Weights of a small GPT-style language model, trained from scratch on English Wikipedia.
Training: a variant of Muon for these matrices, 298M tokens.
MLP neurons of a small language model. Each row is named by its layer, matrix (up: input weights; down: output weights) and neuron, and shows model dimensions 32-159. Each number is 128 + 24 x the weight over its row's rms, rounded and kept within 0 to 255. Numbers have three digits each.
After each neuron's rows, "fires after" lists the tokens most often just before its 100 highest values on Wikipedia text that the model never trained on. A number after a token or word is its count.

L4.up512:104123131142136133141156102170130132169119143125152116143144059142123151066162106183131124118154136127150154122157108123178112149121084151112154144122131086144124136104152142154114099121100105143150139111130083106136144166147104103173092129131151140154086141089121132165123129148100097141098122118118123131120114130115133103132070115110131182095121149102108129117133106132139104166155
L4.down512:084140123147112103123120115122121116193152112128176133121100131107149113137113120129145085163132136151103107132120163155138125149124179134110143132142162102150132150155086141124110136146112101130139100110078119118137074114138119105104131119141128078113104117141120109151107130135099138126120100131158149129132127193151089080091171129160114165098134124143149126119119128100092122153133
fires after: "k" 23, " O" 9, "ik" 8, "K" 5, " U" 5, " Sup" 4

L8.up835:146112116102138153170123125164122164115125114130152135108128169080180150123074114073113150098114114137167134164104160137105109137137148163126138122125104113174159153105126151105165098136108111138118081123130094121119117123113135122143144095119133110098122114134080157121163124140119128145132120117104133101097117112126121134151136106138175181145160155081097152098075169088151170097131
L8.down835:122170138106130172113127133115127117136130118141119158133169128109122087117159150104093130149116119134123180170072108144119147128150071119121101179136091116111131128110127121104147134169085144059111129164119090130103143141083111112119145147119144120088132127150127131111095110150119133095102113149134108104117111120101140176106132130178164120148151120131126101159153123159161155143101
fires after: "\n" 44, "ost" 7, "3" 6, "." 5, "1" 4

L5.up761:135128123115099130133110129162140137111169148113135127174133105152093126142131082104158116141135111139149129114114164107121096125131105100111125104126156095138148102130144143164159095150144132111103142086128121141141103137132160090129102162177153127168128117139117124110154120085185120117149165106102152154127138134136148142106164138137100175150112088121123062101117092093147108105082
L5.down761:156162106131154100084103107119143074094108131096156123118111118117140160115099141111113125169147120117107180113127110104184084145155141138116114105126125132123124148130117178123121128143186147116103136106096173134110165172153135117145154172150154142159130161084127174130145162155115152116090151107114097141159115074119138132090092126136098159152114135120094124159103095133109113166139
fires after: "ra" 28, " | O" 9, " tem" 7, "erm" 5, " o" 4, "ro" 4

L17.up21:098089167145078140093108131166144143119105148140141116171074099134092127160138145144137133142113095145111122147156094077182133123114122094146149141133121124102130061130145152130162158086157116112154154123169092101144141150145145141084146141140067151129125187114122147127135157117121111150159164104099124151143105177161129132171109142098135120137154140120117145124163149126144157119084
L17.down21:127097097120132129141137144150111059143142170116115108106124139156106156153135149152106107121116105141149120125094105116135146117123119137127122126117103143122124104146133113160110110142169165134196124136130078142125153155106145124131115089065109120083113131119105128157169107128124159147117142132121104111164088135109110090158119130150154084157113128124127123145139141100132131172144
fires after: " on " 19, "On " 9, " On " 7, " Released" 6, " " 5, "| " 4

L8.up970:169115132157110102139125148144102136114170107110137162136101129108168110188096166130141152100115108166080139145063133127117118128189093148123147130122087137123143122134166094116122112095187132138119128141147104097123135143125163155090149103084127114115148139135106149114148161070127107140127087110092106153120126149079116120095109134105165138139124111149130106137101147123151144105113
L8.down970:121146109101109146132097129115100141155128147128137110118113151105097135129136152138125118146125073162087120162111087136100096131132085153150150094102141096143152140136136125114131145103186156097201094135121161125102122118099118078146147135091149126108135096193136066123138100134151133145096096126107156117144127127086102110092089134134159144132139125141123104109125134144185135146106
fires after: "." 56, " Jul" 8

L5.up393:119114127127156097135110129111162117131119116096141173125111126142140129135092133106128120110103091153176083118117102166132100093116134155136151087106099141136084157156138150090127135142125145142112102172177116084092144110129108104113128144120125146100142144126150152120139142119150120120115158129139092111137105116156116117126129170163147107139135128117081146141108122114106120140115
L5.down393:115113087128101071120110103135145128145118083145140144153127148144196133165151075135130149134097102128162099072108139153107146079110141130118146140123090133137133146083130147093129166145137110118131101174139103116151109115131097155100089137113156148136149171103146168148163113124149132112125119110096101101133106131121151084121103134118162093124115135123126121129109142127119144128109
fires after: " ch" 13, "\n" 11, " v" 11, " pro" 10, " sp" 6

L5.up692:107125112134092129126144150155129123106151112081153114135118102122082116114116155132130103152132080137107098107117118114154125091123142120102180165120120134139094165190109128139133113136103106092114138117133067127100113122140125130141142123108157108129138150127135128102142148126142129134152119138107103125099126156160135115133137139102123088124142086115131102159078137072135105160155
L5.down692:144146118137140132099145075147098143105160124096133156157166150138192140130154127129131169132099153080122132135106155113147139111149173146105141145103122132144091105130105158127115125105150164135099132181149173112120148098141099087157135127121129139126097142145068134145133122113100116152144114126122134177141162123125131152167133124176098115120092118165133140146164166144126109132181
fires after: " P" 16, " St" 9, " Ab" 8, " J" 6, " Mad" 6, "a R" 5

L4.up591:121131159169121129112117100141114113153134089094114127099121160096076112114094159094159137097112144140153136112114139149130131167170083127098134127098116149144134089090120135167129119154132147175135126120142137116117149150149144115157104131102129121140097113128133153125119120157131106114136159130103143130125077101081135122185143119125117140085131116117131119139149157082127090169097
L4.down591:130118168123096147086114142132132153159136151126162102142137128133137132142160139130102114147115121123160108117147105143174133122129114187086121108164094123113171144111112149101111098087109123120135144135112101175126165102111110122115163096143080135139084122174152136143109118161123177102147103129134134098142121119102111167084136082108134154092142087117121135132111078094098123143133
fires after: " K" 17, "K" 8, " k" 8, "as" 7, " U" 5, "k" 5

L5.up322:148108120162141124114137178152159098111119108094126130137181156132114101126104110110160122090165142112143108138114110148148103082140137131163148164116138140153117123105160119103148123120128127134145137108145166161194127130111168119124072125124113155162123114144135160099142127179123159177153133133118136119120136121078123139136144092152105135137156176185190125099110108117110136143113
L5.down322:101133141122163132120147119119158127087135107135096166114107106148116081123139155126126134111156160163125082114093105140111137138152116143128092124085150168139131146133105166144127130097121134082110153130130114107160118107152124107113099150103117139095072132114109152139137145112129083138136140110140141102144133129099141115152133152145117146164151172124101090175133131098135175100126
fires after: "4" 12, "6" 10, "0" 9, "," 8, "8" 6, "5" 5

L4.up950:115111124155191110090137140155167112129104130122148124163102125165146153111111142151098161101105145114159168089146138087137132086134048131145166173141146161150085126097138081152132143127126132166095151151104175132144146154134144132136161121117159117113135125162169155132147138160119158117116106112121135089128166140135100126130091161128116157147148187088154135124086139065164106144117
L4.down950:117155128151176088103106131107113149160100077118058161094174137102124121132107124173114148139121139153098137122150098107160131158150153122127095117145069132115131158115103170138126192125135102114147103144172138115181123102120167124151104131130163139125115120133076113094087112109137092120103135134116131103152160111124137137107151135108115136107114121083119128190093152135132115127130
fires after: " J" 31, " | J" 8, "J" 8, " | K" 6

L5.up639:138149130133127147128121121103123115082138137162126154124118114116113126166158109115089111083173089073128093136157087103111130127144133145163145159144167129153146101141105111128148153122130131117090139163125137170129129131145125142117124110113139169119110124113169129121157153123157093163124089127161169176100090072149151128097152121134100103147150131146124164131094132073140084116104
L5.down639:138086107145185134155107117127155141125150118132095149138144128133141110129113176121129175140132181134081177097081136158128126105150127171154135142125089127139105103124104098127080163134128149124127110145114143113139122111133133129174133131128092123119118132147115108143098074127155141107113128138122189114103099136124152144150117169156137107126093119156132079110092137123098110156121
fires after: " W" 28, " P" 8, " L" 8, " F" 6, " G" 6

L4.up1014:133111142116124134120115110143150176116112149122153116128121140133141126126135168145100167143112126097139131102144104126136116098087109120158135152117147090112146123105126112134125120126155093110115081142092106137140133114136171049167109159116107111111143096064117105129081130133145136122107120132139095105128134127160176101128117147184158168089090166111157117101125130070116131129090
L4.down1014:157126115124115188116166129138132135122113130134151156101146158079118108142104107118134126155103144167137156157086155170135106169118084148143143118153135166156132091097149135148117110135172145127147128136085122132160142092124132142145121150158114104121118131144123121127131122095100117090099179131117136145138107163170143116141079093156144108115134116096145148130151143150144150119127
fires after: " An" 17, " N" 10, " al" 9, " dep" 9, "fl" 7, " Al" 4

L8.up166:155125130155103122138082092113094133134194155108104193072126099128113128133123113106090174086123108137167120102148082128089131134178138125079128106145129114126110150142138112147109147113155155108158084134187127090152149141163106152131167115108169122144130077172151129109104111088193127149113101096119117119142112092134087116144100131131126092117122170120159141136130148145138164122127
L8.down166:185152124161145147170094199160157141145144127129130127153130125102087146118141152110111126156154133166147124160119137122136096172119139101112136120156123134155161151186105146162161139131145129125124113124132154081119174132113110156109148099142146131139161066116101144128134151145146096099137114119147120152116128103129147170093141127127118151149104130122160168136179114114124085100159
fires after: " | " 18, "| " 17, "- " 11, "0" 5, " " 5, " II" 4